Weights of a small transformer language model.
Size: 12 layers, 8 heads of 64, MLP 1344 GeGLU, 63.1M parameters.
Architecture: rotary positions, no biases in attention or MLP, tied embeddings, capped logits.
Training: a variant of Adam for these matrices, 665M tokens, 10140 steps.
MLP neurons of a small language model. Each row is named by its layer, matrix (gate and up: input weights) and neuron, and shows model dimensions 176-431. Each number is 128 + 24 x the weight over its row's rms, rounded and kept within 0 to 255. Numbers have three digits each. A neuron's up and down rows have the sign that makes its largest values positive.
Before each neuron's rows, "fires in" lists the words (lower case) most often at its 100 highest values on Wikipedia text that the model never trained on.

fires in: "south", "north", "out", "west", "web", "northeast"
L3.gate526:122109066167161115097110098121160114131098113067119154120171130104162126085159134126152127106116066157171127093146131124132135130117115133115148149139121105137114090121130132143153119129177136150097156117124163105112123128088094106166128113088135131128131139134144143105129117139125110141102168121152144139113134139141127158086113162127117097133126127128117112124099145198109082146132082172131070112125150145114090112119145123111143149072154126125120116123145124161124146147144161140130184134118130125150112148098136144124082135121122174104142142163153138175142116144174169118110116109149141124111155130119212141156111141140145144150096153131118147087105115116164142141128105125155128111105121145101103121080116133126126131123153121120125097117110116111086143127128082
L3.up526:116134078106087136149109135095094153168158129135110118164147086126123096088113108126112135161114159135113175120151100094127134116101181115077105123112148154113152143122132126135121125163128140145105130138136129098132122138118117148164136173133089143112085112141142127074078135128138162077115121133132126110109107158113139102143132158099096117127172160119141143120120146122155114169137125119150135130139130119143129146088130126143138144166127137134088139127086162116140131124164131121116169138135114119109158193134162152118107078121152123181153122094093106118136124112133122116149126121080153105148119109134124144134102161131121117144136142124116151129122141154134100110122123115137114147110168161143164129161150117060156112116084144145090119156174134155123143142074171

fires in: "in", "at", "on", "for", "if"
L6.gate1162:102109118137140103146107139132159154126083101147147133113104122091161121150103128145112135114094123140105124088129180166144166101148126099135121074100135147153130098092125156128117153132096136124111184123081121112140125076123146184163141134102138073110109084137124130132117158144066143116129098174128152140138132110118135126165149099101089107140155096106114119133151130156107116102128079142115165120125116155120116156086114138102142161117121150108107159136099140112152123104142163154099136122112109119155156131126102144089110079156125129116147129134094176124106113117149100118139112098130128101091090114109141120151126145138115130152130138181154129084113133181102146155185090117152100078119105124155120171142158116121104170164126123123113166135151190109132174127119153
L6.up1162:142126155098141104155159126131137111088093104136109146130122169138123158161098088124062091113110099144164115123113109162141153123116145102071117117120150128139100113133126117132156136119122136162127156132142142136153127100100157142141162101135150127116080148122154134112123092109114096141113115104135136113150145060083155144138116092159117080143120139152096111131131101100144110099129124110126137132130100124152167152131130133098100115145111128156094177122059135131159100140146179131133109113108118124131143092148165130149099125131087108121147144137127172071099152138122139133091164115135100134110124095128152127140127154120100101181130087131100086119153123128132114167141129120125137095123139127148163087115170113150124136158155124112163138123129127132127091145106096

fires in: "south", "north", "east", "west", "northeast"
L3.gate951:124170125119107144126110119121103152150136139151092132148148119123155105082126149100133135181081108134148119120140094162102174102088151125183109081133131129148146106095146121108147127091132133138160118147090121105142105132111117154135148115086145117134127113119143130105118131143141128092140139106099144151145141170136155131167085132113106132171115141117106135127123065171095113163099163082101075180095158160156133111106127132086132095131134121111103149106107110145139125146111161137125170110130120086120130161058096143133120145173169123152095104146095146127129093137126148082136102120141185094141158135099159115161132150128112075161136186147139140173133120161131090129143066159103139166130095136115134128097113126090175114151107144153096140157153113097141111142118171
L3.up951:096148105103139117114131144107100168112159098134132136124101073130115119100137130148140140164069105091134125145119123129146154152166138111138118151148119146116139075132112107120160159101148135111158100141142119137110105133120103137132169092135163112097172142151162141110128095159132121083117106082147105124126122135138179105116128146116103162123129153124111102075146142130114123124142147148115103134136133146118133134114145122105159077168144105126136100117133148150110125123101138133127131119104135157129131113130140150145164146137147159152132120096138135157149134150177112145116075142106187129163120155126122134169130151130154120136150150149131152182126122107120126129141088118074165111120140114134121142100135106113179126129112131172073107133155078074122154153140166

fires in: "of", "to", "as", "having", "for", "income"
L7.gate894:155190114137119116171120112146147109145129162097097135096126127124139113136166168170111102142135144091120189099121131154095099079110142153182120119138105113145132181122085137157115125168084143151122134175148135117129165100092130142128124114103134160143133107126135160120099125139111136120111116132114170101118097133131096169138133103106118101100109103100111116146080130123129117129152122095156129085104097076112152134107142144123142098112106133100130103123132116104165121107117121154092133122107102144115147129126146130101131155125166101119091110151147099104144145119185135121133127123116126125134103134139143137142103119158107084161099115076102130113139116169120155074129101116159130167114143126161149121077139109129133143128108125043176095147098110167145132120099134
L7.up894:127146108136137137129110146174139110130143138134139189091142128098139182119131145153128144139093148146136126118144163164162140138148105140114089121098120103158137133122148138124121163133096133152177145166128126129138123118127103127139112130101132096133195132176118127151107115119109152122102082118157145148149115114112126129127133132151120097136153149149089111142100116114069126126155151148131127154150121102109149157152185110141090130126118105087111167121095123096096100175105171156181145179163142139114164122120177147158112114151120118135094126157111147129133158149143144106134103114108106114106119082138091092157139082148113135154173106127121120140163129129105151134156089161110103176119129134142145175088121101124104168156151138096155094121103123137125114127103075

fires in: "30", "years", "of", "months", "six"
L3.gate178:149122105116198121133093133130058146152171075103143150133141108138144103146113186110151114095105122128131111095135087115138096097116109124117083103111148106145100104108161113112185099135146085139113110140152144125106118122148090121131109132110145124130127115134182122143167146126122104124122183147147164112125107117142128180135097108128093111119142132096138111163153116141132154128074146109151106126102129108146171115127098163130134162101149152138092110072124113097095101142115112096166165146146149113100115109144116119143134170144117124118117143122115108155101105155094133119146106117126135125128120110116111084067156135180156113119111149161132117188118129115121172130133121105155169123110149087129113129108140103147150103155085130073135106109135135143099159097130072
L3.up178:111168085117148121093167118117108119152111114122167142150113126153097139140127112091114138109082172150150141069146117104145122105084141118138088117157103121113139087134110148151119147119151109155102113124053145161112139157186141104132155141132126156074127138117128142107157120172151132101118139151160153105148120121113136154140112119109115152086115111105147146103129101105095093135120136128143137158081138105116093081136140127075138122147138122169148102139127131128152155069103155137138164114148113123125110141167090093136096167169193144110153164146156120137192166115137099116150108115102127177122103138107163118119069170104119157111122112157139186179082136131149117127131139091154126102144105072138135107145142103153141171154061132094155116162111135085121131105114130

fires in: "not", "t", "be", "been"
L3.gate667:163129092131080129110144116186123136116148122140156089147146087155111109127139190150184135166128129098126125110138108125158086091117079158101113127142143127114115147155101164139129135136129135125153097141105145060157114169147070112149111105139139116162114124098125133115165137159133169120151123110146113118111136097129094148137149135110127153122136108147137108115106125154119136146107128144132156093117141101106152161134155139126116178137139138133143096165177144126156168145155151086108166110115128106113132120141127121149093138091138146127098090106139097137144086087115146155123147149095109163173135120112157114151124137186147103084116143100143126092167118145109118120133120157153181110136199089111126131089101176128127121085127098146143114100111064100112138139157119
L3.up667:123132134132124137130107126117103101182171144116117184083090103083167154111127113154113106110113126126131137142120130135104157125138118150167109110099139121141125157134114101168127114148110126126084108131146118142155085137158129132106166073160150148122112120125096118135110152096139143138164116102125131143136117155157118135110120180107129138094098142147160163148111135096125110137095126087116107126110097138099141145081124101098139100173148132162110130124094116125123162151121125070124108149146135106117152144136091134096152125162148124168124139169118183129132084140128101138120147127169109117131125155123163130132155098144076156152149137136094161175130175112126125122114094180124137111129135105145099087189126116109156142123145108120126137125095150130115164108143097

fires in: "of", "the", "in", "on", "to"
L7.gate100:141140099140136141157139107098156123163132128123110104090147136104147090170115149103142146110123104141070091164091156112124121121149131109214135126159135111155129114129125163091111080114123146132118145147115117112145154167140120163120137125137127094129099111148132181106094089123141108118109087132139154086142086137126143073157161128130126150126140096135114125085126139182092110143110118102152123148103155119092104141091148098135166159135140168136117105147144122114121141133154150154138183104146106131088132113086122121139106141120128128117145103157146114151133134136165145124156128110088154118137109138136145170210101101163137131143121125133131111140136119102106136108127111129178162139124108157132109163112107107119140124120145120096120156148159146116099139126102110
L7.up100:156156119127115153119130128144131114118089102091142186117145139128126143164142146096181114158093144146110124141130162095161165126179129119094103183112071124173101118078138091124108123118122111130195099141148113128131134156129108162114131141125115090114116144163140121158127133137075103167136157125169105152134150193144114139106136143141122071150136113130114145093105118132117126087114122143088149141162105131134134117167124150134149129122159140157128101114124094120151108114144114148166153112116107131109120117152126157119171150142147158116119130161100126133085123134092141162138094169094120123141100151136090083141150147188137126112131143104106076134120144121152146156155120118119106161158138115152112097083078114143118119149173105154175115145138122130146144154103131

fires in: "after", "however", "but", "before", "due", "despite"
L6.gate803:151122099136124133105110123153099104200120161099112107116151127119136124144115168124080120133157160177152105112154156130141074118093149145122110100099105122138117100103124099099140124110137145134148108119100121084122109120110079121065120090137119163136114120077111186164090112166107120119076129154104194135163111131151140138127147169100126129121146142152162135143113083167136139104146124085084132157098165145121112146102148146086125159139140148156089123130098151092113121116122096135087111162115142121121158087126094129121146128116130115124091136110139114121134155143135151091135131161160126147115116084117160139114146121138147107129163116168118160140108118120122108090087126128149104116103164146178134102139103104142114116135135130138165155129097128119159153140121149
L6.up803:153156166115095133123092102118148080105095130122090170153140128165143157104110100162121125150091139148144123142170108167149108145099072099109102114138107126118104098168169140175175134131128122106150160129155121153133157134109155100150146118128129151110126146072163110153151144120101181179132174117171101094116156148117128141102095097141129081167152097132095120127140117145133150124107134132118134132111101128137114132128138148136134088081121155103097139136065138143185113148132135122134093151113122152131132155136177141089099127120085132121134136086093109116080111132104125096111136134165079147140120146089143187119118115180180167117127130119134125119121106122187139151135113109137113141125154123132149165099135105114104148146120119141141106136123142114098119121133120

fires in: "years", "century", "season", "hours", "period", "months"
L5.gate99:130160102123087095126122131123118113150131129136134110163149146139089096125110099119137129095136150151131144111140073129133122146114128127125099077107148144124159144113175095172165121121143122124112108088112169127164121132137134133109147162149115141110113126080170129088128124169133111175170147119149074120167147127139122131132148113092110149126126121082110107117138120163113117115108097153155163125094130110109138118132095107091098107137122138107108102129142133131101098128139141142121143116150111141109123107117170131130089173160147163124132113124142092107144137126146117077142094086103135148158126087124103129139130162122129097142133123106172121123115166109097109131174114092109101138159113116128120149138109156122102118131151185130141165110148107150132092095144141
L5.up99:102150057107145148128120153120108140102126152108115127105135139148126159122128125187143142103148131131126158082124102128071124129152144129100080119114121070145140156127114154135151100157136158144121092135128131137104160162125074132146115113098136166127168107118140114147142133102118117139133128147147117108159125136116104149167135112110128112130123123108138096119158137142161096148102113087134110153075083110131081100141156121173158113142149080105129113085138149137083138110146113142082090094111096110104161111168107134077100114173141111132093160132137134142112113111116127107113102140127098137130105117114072102123123141126148109140128114125128181127113080163070106097124124127120089187118140140133083125138151105121100099158085126129098122139109141135153113136127134

fires in: "after", "for", "following"
L7.gate840:152142119109150120117157121108131141125119131127151167141136157106119152121166130129084113130126131190140108130107124150111143122121099114165102111110102137165130109115103130134110133108088176155131147147091113096116130149100130172138128126117089124148125115111125157115101111124128135113142126164188150140159104169143122100120133128122106113168109103116124108162164099141143105146143134101130159090156122102128123144073189120110104153091109093187115127101092129106112149088131147147113131135121115128147175119165159111127142123112108127089114126109174128151074126142168156093174140144157083178141101156129142139138128189196129131108179150094108150154095130176136141139103094145160111093104133133121138115101142141134104107139141135115159125145137133162128115193094168
L7.up840:182140141134142131125150100177121126105135126141150097161131131142112132158148134100135114122104094141118125074137126086129114136093117156138101097134121120130149118137152143107097095168150131153128107107126113123141159139130126142135114122126112151113093116102154131120147086110125117082163130137152146108148114140133145122111123130150150065158153147128137156129138121164118167136133140116083144139097134131138115164141107136110107123118133128119144129114099119126157149136153114169122088157120133103118159124145112154117125103134096114092104161115117118112179133198126156106138128143115102137099112148105140117117108157127128102119128124155088137115117146156124141133122120166146124119111109127159145104117096139097097153173142111183126152151119095125106184136131151

fires in: "as", "of", "chief", "position", "name"
L5.gate322:117126126124088156135110143135097119138147160148102138133100131127087125093142147114098143095171148205164110135137185137113116128157105165141080131096151164154126111145140146164144143120127134153140150172140128146113107112127149129152077139109120145182136113113136127138124137158123153124142173168167113106106125132164143135174156160123117140129134160155133111104147108061093137104167152153141124142170110127135140127092117132158101145148123134117121140116142137105117144128162135124137126130152129111126155115086129140124136103148119096110097173134168124105139149117213158113142123158141082137115100112133137139142164142151141153133138153111123181102169095142132114120124091161164109132137168107148121134147113109141118176138122097106135167136137195149144136147115153
L5.up322:099143098136125150090151094146123112113109153109112112149100140127125131110077167150079132163132123136138109132129130137124104120163148129139125088099115123123112163094107177146085161130167119152161114183112140128121122105086141092089141051144113152156147137120133126128105109110110140153128126119212125090122160143172113127110153123153119143160124152158138135086139126139150105122184129096143139111135101107057152122127127121111121115132132161146143097143156153129122081114142143149129074047153126112152118108104121093160124144127111136124142127128187111131165119151133123160147090130075110071105127131147167119119153115153116106135127122112116168093086119124122086119111121167146127161148131129124123139130117162111110088111151107108166111155125097129142155136081119

fires in: "during", "after", "following"
L6.gate299:148168104163139144139135150116094157150100124113179107161159147110126108150171139072106128110106136150111105128092120117105117161111126158109102114159103133141103151152145184141105116084101145141134165131107133106136089113096140160089123104114153151181132118118147140085137119140150084094076111157195119094116151140143147085141125130150100120098091145102139149115163139143120123119090181109141110135127112146128117127112127149136148171147115114127081139134123136089066159124137104137172129142091104134160132157156109148071153141182140155089125132124121109138097101111102119115156131089182095164121132156117145103126126107171128144101147165122153135104146123129095156108128097113135080120111111130116154140114115135132110090152112130122166128118134120143147125150096151
L6.up299:142143123132106133128164170136079118127109135112159136133148140084133119160162157116099121108137123097123078161185111091117125147154141118139109095138081110140133140131102149142132117113126155135161135140129108115106094154094131107151087156155139132146116131177164143103126138129106102126127122132161149151141099107102110103120119123156143114140184136093147148100152115090132158117088150134129129158125116166080094184120126114089114118140157098150092130121153123106063125090110129129158159162093105105075101161157169151107150138121111152079152168150098133111085132159132138104107163121132117133116150123149141096133108107097137071092119118113122138123156115128152153134131084157126133114124094104138144123142121102132097151131119183145129136164133118157174168153155124

fires in: "not", "no", "never", "without", "t", "beyond"
L3.gate890:131131119099155114091132100172092137115167118142121131128167118116113120149050139126128167115096129154099142162127118088116137092104114113126143134133147090139080130162111138152142125110105115172148178179116139101117092152117073147093150117117088141150106142151157149111101097126120156140150143088122131121144115106104078127131149132143143111140103149104179147120181129128107098110128128113099162148108185167095109125082146136103104153143124128172125092161145158150115137117125157108081135143103123124109124159135111150137190124099103140138123099113153162129130119106115131085133113157105106095147103196127158107120085137143143139100130149141172117147119169124153139094157145133146150107129128129131136123117132169192190117125145122153092126124115106120143151129137136
L3.up890:182131165097140137136108116148170088110160126120126109117134127135154161158105200148117103138101177173142127169089147134099138139149153153156133121105132149118071121102166131126144090107102109118110090094108151148187121143134117132145167109139103119155175113144131146143091142092121126113158097139138125103102096177152097151103147126132091158132083171124136116143119120143132103131073163110148113116125145143131097117131142107151092125169118146104111135128104139132099085127127123115127142134156109160094122099152124176118108135129141145123126161145149162132137133164122139167118137159159098144167141162106135123153104163120141113125140111108173140097140126132141159124137129151123119089142144139124113080113140133171161114102167103124109147137133130119128115163108121

fires in: "of", "mexican", "metres"
L3.gate64:125104114142123105113122143098105133162149103108163109145186107089153155119120171142113142112151164184143114088096115135119120109104121118116137152111125159158141165137170100141136120106134134116115127109120152086144110136099138186126121095114171104121104104084107133182085175128134122105144142126154110114136140122186128097119080122132094108130205096157122124142132107162104160171129119107156128119128104110125074157121116128157157180102175138145155085072116145112124165173110100091148156121073142122105188129141114115118114128115134141093090122123116106156144137121115077112104120154133097086168136135121130145153144125145163120107109144079095140127141152154133098117108127136154191122082102112152103129081165135091165159121093094165136147098132138143100135130072095
L3.up64:135130098067149109148111097097151120126115151146102121096114114126152088115120159127103095137110109168148092108121176153145100121084125103134169141121130137128138119126110123126052126166117139170154123091118107146144110112113154106103110097127145110157181141067121159137120173139122112096158134099137147110119145133168123149146111147138093113131168112100117084107141146140124128130174124149150119103156134108090142155105120097172120144118137152120153141143155085173152150137163144139121114107136060108150164137111095094134115139122143110131147091147145123133172150105127101127126154083137111118126141131120136134097083143126149147170109121095134180122133112120136113173143131119145122104123107124134119147195134145134101148121129114118092183130134115111100105120092142

fires in: "years", "year", "apps"
L3.gate7:150110145115132125128139162130085159104136131177131134124150100131121134145098096158124154082106140111132151102116090075120113128131120141106097152139135121081110130144159120128149180158097152113126115126130122148169093145171128125156171138135179089138127161088160093110130129113096155139144143115112114120139156127105127111123129130106115146140143126171170095126104123126126130132163115145140123104161129132098153137167114115138181095130120052125143150104180130123137132112127100120134147106116142172122171164161113124136100127118087137139117117134163115190123169153121117134144086115106126123156111108139118133108135148115148128135187067137150132128111117148128108140108130108112098114145194126119146101119142172130113104132111182124110138125134074108152160138156134
L3.up7:125116129133140115146122153158129150120135094145136082142145122089148115123077120136155096118135130149148184118123133145128157149144176060137116120135127103142138109156148131105136095102127105104158120151115139106112172120111109126147138105124126095160147119131156121189128115122109137125171140112125120142105089083162159125143098077131147151115099120147128133123163106134097149160128097085087116079153148120138133133101121135138089129200135159102128125150170123131123125082119154117119114136092167107084137090125182114111112120140118140140138140137133150115056107136096142121109136152134160098162134176193128114134114145129104128129078151174121102147126108114094113107136162143150120189153107165121134127098150136104157102169106147162109148177117098130154148153175080

fires in: "from", "along", "of", "down", "between", "corner"
L6.gate542:129135126151181147124078103125116116130154109142088139142117098143142089121110159174123108109125139104108116129113132176126159122103126149151108126134115145143118113158149122130119117137145179178181145136142115128102131122126131117120098111119160106123110096108138128142117177157119132113158144138149162155131104128103102108162125159113098156121176121085138073128120137128132107178137113082129127139101161131093094111118177145148086130121104105132109131128137151151131127181144101111154134152079110144133162095150142102135131097137129096097079119125137098183154094147116118078147096133100119147118105107141079128138095094144109142117122120074119173115129081133115145122148142130117133187142144144114110149160128113098110111116173146090105127113141140168136106104136116
L6.up542:150130117164109118162105147080147116097143114128129117128067107071123103113111168101159101140080129146159118145126131136123152130113132132170125080183114102117113087103117157099131130085146163143103113128181145128140108109095124125134085136110122121152132133114147110093136159152096085128100152126106151107148121125134098104134138104159127139112159159074118164153153113136127126133129118118168104155124148155113101129123078140129132117127146157129111124111145113151121117103117120131112155118118120131110121135139156105149078164171137128140160143189100153117152096123094138146113166112096143092107137119143147146145144145130100133128127171134117168083119125115140125123163132108148162157131088129165129117154099107117116143153165122115167145134133122145133150084118125

fires in: "and", "or"
L3.gate1041:117133150122145117090166125123175149130133149064092127075114093108161113087178119154137099115089118144155083133082101118133131111155182101097117116134142145141154084105138132093138133109126135114125136099054115142119127150115100132138112112159120141183159119123163106183100106134096146149147179133121130135128142141139167132126151193143098131114114154189153093165111079130121106100122119145174132122161139121096130127139123178175135170141095143111127077152176131148097092135133120142103153137115168144132119105126078108147148107121161125157111131065137103155118110089115133109117124134094120108128192141116117154142136089161141120143099161128131116111159107123158118107111097124143113138103112120102111177154103128131164126127135098187150152128128121137116139145138122
L3.up1041:120124103117108119073145159133151093068148156134123130107126140135138140135174132095133099114144185132140138121127142110158122130106166120101136136111105132116096139062120133151119155149134116141114106120129105155157142121155119155153105162125107119129139140152133086126115111135103108129108120128147104115120137168145193125099113118116125137116071061139145128126106097116117135121122130151107149120137106120115133111147110148144120096118127159169087174124111076124117120095130138132122119123137118136163104118145157113171154135099106119121145106089114183114112144123133120139108121165103121156101118117099165161119114104131160168119142173125150100181068122159129155162122185094155152109171100160118092110141148108165172097173125076096136086120117107145137152122134117

fires in: "and"
L5.gate565:182094111181126171076113141130135150161176128114117103132129116081132138139111119133140133093173119151128168111063158132129148154084141161139125103123142123161120106131064136135168126104153128157127111178136132091132133141116114170178131082106089127135147112123137088126134162132116127093139143173150167127140131157120142129142123142141115111094136075169128134153128095105159133117107142108134144141163147098155119128125148168085098132141079124146128132123106110146091182106149167194101139148126151148137104101166139115105145147132123126116108112171118113116115146144132112109122111176127121097101120109157121128141170135151086145125126185184125139174129100127104153115125120138112127143099133142178157094131126111140136128181095085158144132109119150136111194128138146
L5.up565:114119152140173133149174140161134081137156118119133109120124152140159156166129151105122078107126106096144111174127137150140133144122109089126149125118164110124116063094153124104073110160129148086144129107134135136194167113132139130142185142128109092121149146151069145167106134118139119152132085136137107150090114177131178109096121124146153120122090111150145141149127147107091202097120137168107110128143110093123149152153123129102218126108095146148110159121129119141124145127136171113144140114117122148151158109087142117160132112108103125124129112146145154138100127170120139163125134119160121154116164114129113117153132104141138114129139154163163120086130126122103143143128123129151140134121143136165117133122139157122086150134134109134147160105128166134169117086164130

fires in: "of", "to", "for", "variety"
L7.gate277:141125112107169139142128097155132138117093108100124090111124133111171123116105130143140119107156131163134122131126146116157193099127184143106080125145128134169096182144093148125133135109091133175100141122096106099097148121156143163166113114142029173162141119104147090183103186121119123124132133159120138085109123134089120136155136130124121077113106134102136148129125134105115135124148117161145136132103117164155161123108171128107122121128110146129105114139149104161102146150147122121129105185101122113137130152150139128129145147141155134126087134116122138116073095068129112106193103149182117150167120113151113108141128136164125093132117169118080164143130137136132142112183133127141151127133136156155130142115133157107129128138111092119084139164122119140103105122107137
L7.up277:158135147169129112144104133130123185133138095088119121115120127147166120132086123115092089141154124165131181104131112120138130126108085137139151103116088188151122120115131110107160095123113096108108128106149112124104149090170176145119149155151063145123134129114105127097129165095104125113140188118119142135105121124119170142143103128143116099114119145089147101138091123101145141179131103155146141135131148132141162102135125145163169137096130115138072139142074078146169107108115089112117107142154112112099143125144138134106131105151117130119079115147132164088170169157150136114122144151142094144079104115098094152127114129094100128147134151155097160180139123148107119098134155135124127069120115091161127080146151144125162120143120083128173151103124117138094142103141090

fires in: "west", "east", "south", "western", "northeast", "north"
L3.gate502:127155074144165147172072138113137093136105138142108130111139105159132122132129188155136136120152121169133094135156135139166136109102150117166161143104170112175104142127089122148133113115173135159113127113094122128089142130082133126105161117160148148166126106144109156148112125140166086079118168124121121115089138157153146123160132140162079106153131157071122120120135106140133109126120153160096113191124134134124095126120130126134138124144150124102100137133174082157146155123158142163120146111105137109128118132120099115111132141113168151118131068116166100156116131139134130084121125112152142126134111117100119165139129154128103148110114146159103150115101138144130118154132090107136131114127090154136105132129132123160138108120129102143096163146137119151123115156122162
L3.up502:109145141113080117103123148161131123139103129110102144150106146073132104108102132094144117165154095090094150110130107160126133160163119151090127096135098107125104140108111120118114113122117148102138135133133106164133132127125151164150128110117163112142168127101140146110139117108097160100170111144084116151155117091137128164137104119083139103142109129123114089142116113123092136105119099138147097096113133140152082119130156087090192118127123122083147158107104168124137121106156138119138155157128085100137135119154106151146081101133106095141075163125105120122150096161147135154112139161141173136156152110103136116154153161139128169139124134142130143104131147135171113127171131078074152096120147068127143161125157109104166133110125119161107162104159118113110100123108124

fires in: "several", "of", "various", "a", "early", "other"
L6.gate1173:115179079149126142145085119086151134111113169178139130158134119089063168158112148157121090130160173130151157127126099158093088157125117109137090133146110116140081170089136173129084124100091129145104093141140121121127129086113116154094120147098141151146146123116186120182096054104174123139096134140134126114127126146150131125147115185133098099108124108111144143100153123159156111096125114125129117127109096121120152117137125126097146155118122156100089134109124148158148099094132168132087131101163123113095093110102097118146090118139145103126107133135123140133109104115103130126135104120139163104094122136084105117139069137139127139150120104133138122164104126136143109084142079099129123143129128120099153099125139097122108115152144148085134153146134133171088134157090103
L6.up1173:160113109130147134141114109141137107124159119146127164085140087135147097118125166140145160126099100177111128149131105134137176110126100153132130140166157126136101119144105133138145120137133169078104104117129122137142104143089108128136080139117136140132116130138086089116141134132118123102132099095125087112105116169106136157110117115132088131123130100138138122090103156123145136171132185142085146152152101126117102167170136113108086143170132087094115136152144105162104100092120107167138162134139152144095181126124140176172170141101200140084105121086098147109151090111152116133120098110104119096144126115130162099103156132142116131138119128129088115097119126103121148111142145136207131127106127130097103118119165135133095121149117071116148060121080152079148108119122153

fires in: "000", "million", "billion", "nothing"
L6.gate1044:134153094111140153132119112120085135123093141096117101144127116125102068155138133130125180136101146137120142147104061147106151100115133101091132120139095156127133124127149090126146102140095101143106110129107142081142083164111118116115130119076145159129107125138128114147164134103165136108087158117146172119149108149119146161113169156131117140168157141137153099155136146164122070159077142147123141180102147143090100102094120127133105125071124149072111120137166117114143084099154141168099158118113096102100095146149097142130119103094166121112108146122095135098145122102121133122153128132120063166106120101116131106122107129140121166106144103135136097166108155147157075118133163126144165109118113097089127111084114145132131100092130135121146134158079124104117111161106159
L6.up1044:135094133104145114130156129154079111124157108113119140072121074130092163134129154127155152155113137135138130120163105110150170121134126138140069138149115138129106125108120152124148170126152129115157118135154101100128126163143138106119161101089114156104163148162156113135111120084128135150102120122143118182159134143117107132133140147115118160151136194115166108099113100138066145111148087151179134134057100146102133137135124150117168156104164079157109125111177136078099129143100142127134164172130155128148133104142128164113119105135116150114125138140134096129093107135125119162161096146132136111137119164143139105175131149124105133155121120084114132108127139121167133092144150137124134142149129104180159107126092133156142124107172123119115129129110130145175152135146125

fires in: "a", "the", "an", "young"
L9.gate820:105161129134149168114116129108125154107082152149107123108144129118073126074143105112138052149142144134124112135143134120128113090148117129127122151119178135155126141121101116140146111139117161144079111156126088145105126166125126122181126130106111139111101120137126102152107147119143119144134185139133131135092120123130144092108225147141121143139140116104131169142116119130141079152128103118144120066153144162125086119081123118142145107088109139110097145111155093155084149104125150146136169108122091114108103137135127147130153138103157109128148135147118115175136141123138157090083135160164148167153142153164154156117080115143141146146141113124150142201127131114147096061109119155154140120136087155118121170075155148124154112129127129137155152154139115119114111157104146
L9.up820:128164189133134137139140137104149113117079092084112120149100117128110146118137146115133131119154132092092108152098099122114129107111108118114094121106191171160137135134089108112186152180120125133096113167092143121125123131111130142161135141125111152128171137133132114122113128158152131105112146143183142111144102123100158133160145179132104112153119141108123159127120115117135128147086129160106158149143163102166178123077130163129134147131116154122169101116161143155059101131079096147127136143184121112119135158127146138149146121119124119178161133106198133125119086118131134113125115138120123121131132169114111118093123118123150132130148100112109158123141150114140147084164110101138117100121139146149156163140114155119156135069136131117126126110141110161116117166157105

fires in: "of", "for", "senanayake"
L7.gate181:121146089152114094137126116100148148152150185129122128124130137119154112118200161163122093165154139112140166128129115111124097111146126105145122143135129116158120098115096125149108119110108144158112153105129089125145120146096125138107090119104118153157104102108130120152142131117143116128136122153168178128160124152132106106121198167126086127113069120076135139119146110200167109128126115161104126139107155111147160131099105115171187117123107100107143110143099156126119147075144115159140149111118104134124147134131115091108181119118089100108124101080125126081125139079096141131166132106093075146141109168134173096102129147158139141125126165128155137138117088140087128131118118105160163086098101095145085115108161134135104087118140120125158167130162110135117138135134183
L7.up181:123146120129116134141189122120125109134107108091150138083147100133130132118142192176105122115122139134136163149131112079163145117131119139168116166109128131138167101113111140155101158110113121151134133105117143138131150134150104164104128117137083147143099133143118131137139138095114147123151116143173124093105170130058136130135168122161076088170161113108096135089149142135105136130137086126129133138135085078134112179145146108134116135132145165125125099099106093112156094144082112141191118129160137100114124140111150138123170101184136155123123128138155081136089138128142137147116142109126097145141096135109121111125135107154165139133103165141070101136117059137120136162180142173107129127137145107114120138124136095091097125162132160137132125117162126225117145168128142

fires in: "of", "at", "for", "income", "the", "a"
L7.gate1036:110142118122133178163127127105168144133125166171153139104104125113129146109124095157135135148154108143101134142120130130118135125089173113147110115162149122129091154095094174116104140145142128086111124107139099124118082175113135116140138146114122104124149118109160127100096131133086099123120109130184142133135129094129152090132105140133093204106126102157098125113127141100113116164154139114164098118161104110097158104111131142101158106161106148120103103111159131122122132108134131147125138124148130119104103135146098134103130109147151130142132089114116154166124140122155159130108093112120146150133079084152132104128080101126135112155148088125125162184119121138113137128164117099149091133118102129168120119108100125112112098181146126073141137138139113117126169159135162
L7.up1036:125142156124117130134125095137136150134123167145111138081116143076106155095130162133134122125073152156144176118107106148134159114108104141110127130151125148108096118110122089110102128121137147152133097155110144114167184131141130144162133102142096129152110151153128126155092132123148100139162115104174178085103122097140134108156149158157096085107109121142091144123096139165108129124128173077153115097138102141114103136112090122081126126122102137102114156133151156124117119167125126155123158159117140124128175136122142165165129148107136143116167102099110161112114132125127161129188133106172146124108161168142135124178131124128113108142153126098101142111135162139110128151189080112178135177157163164164133117129121151148121171169118151114130160132097137148119071146116148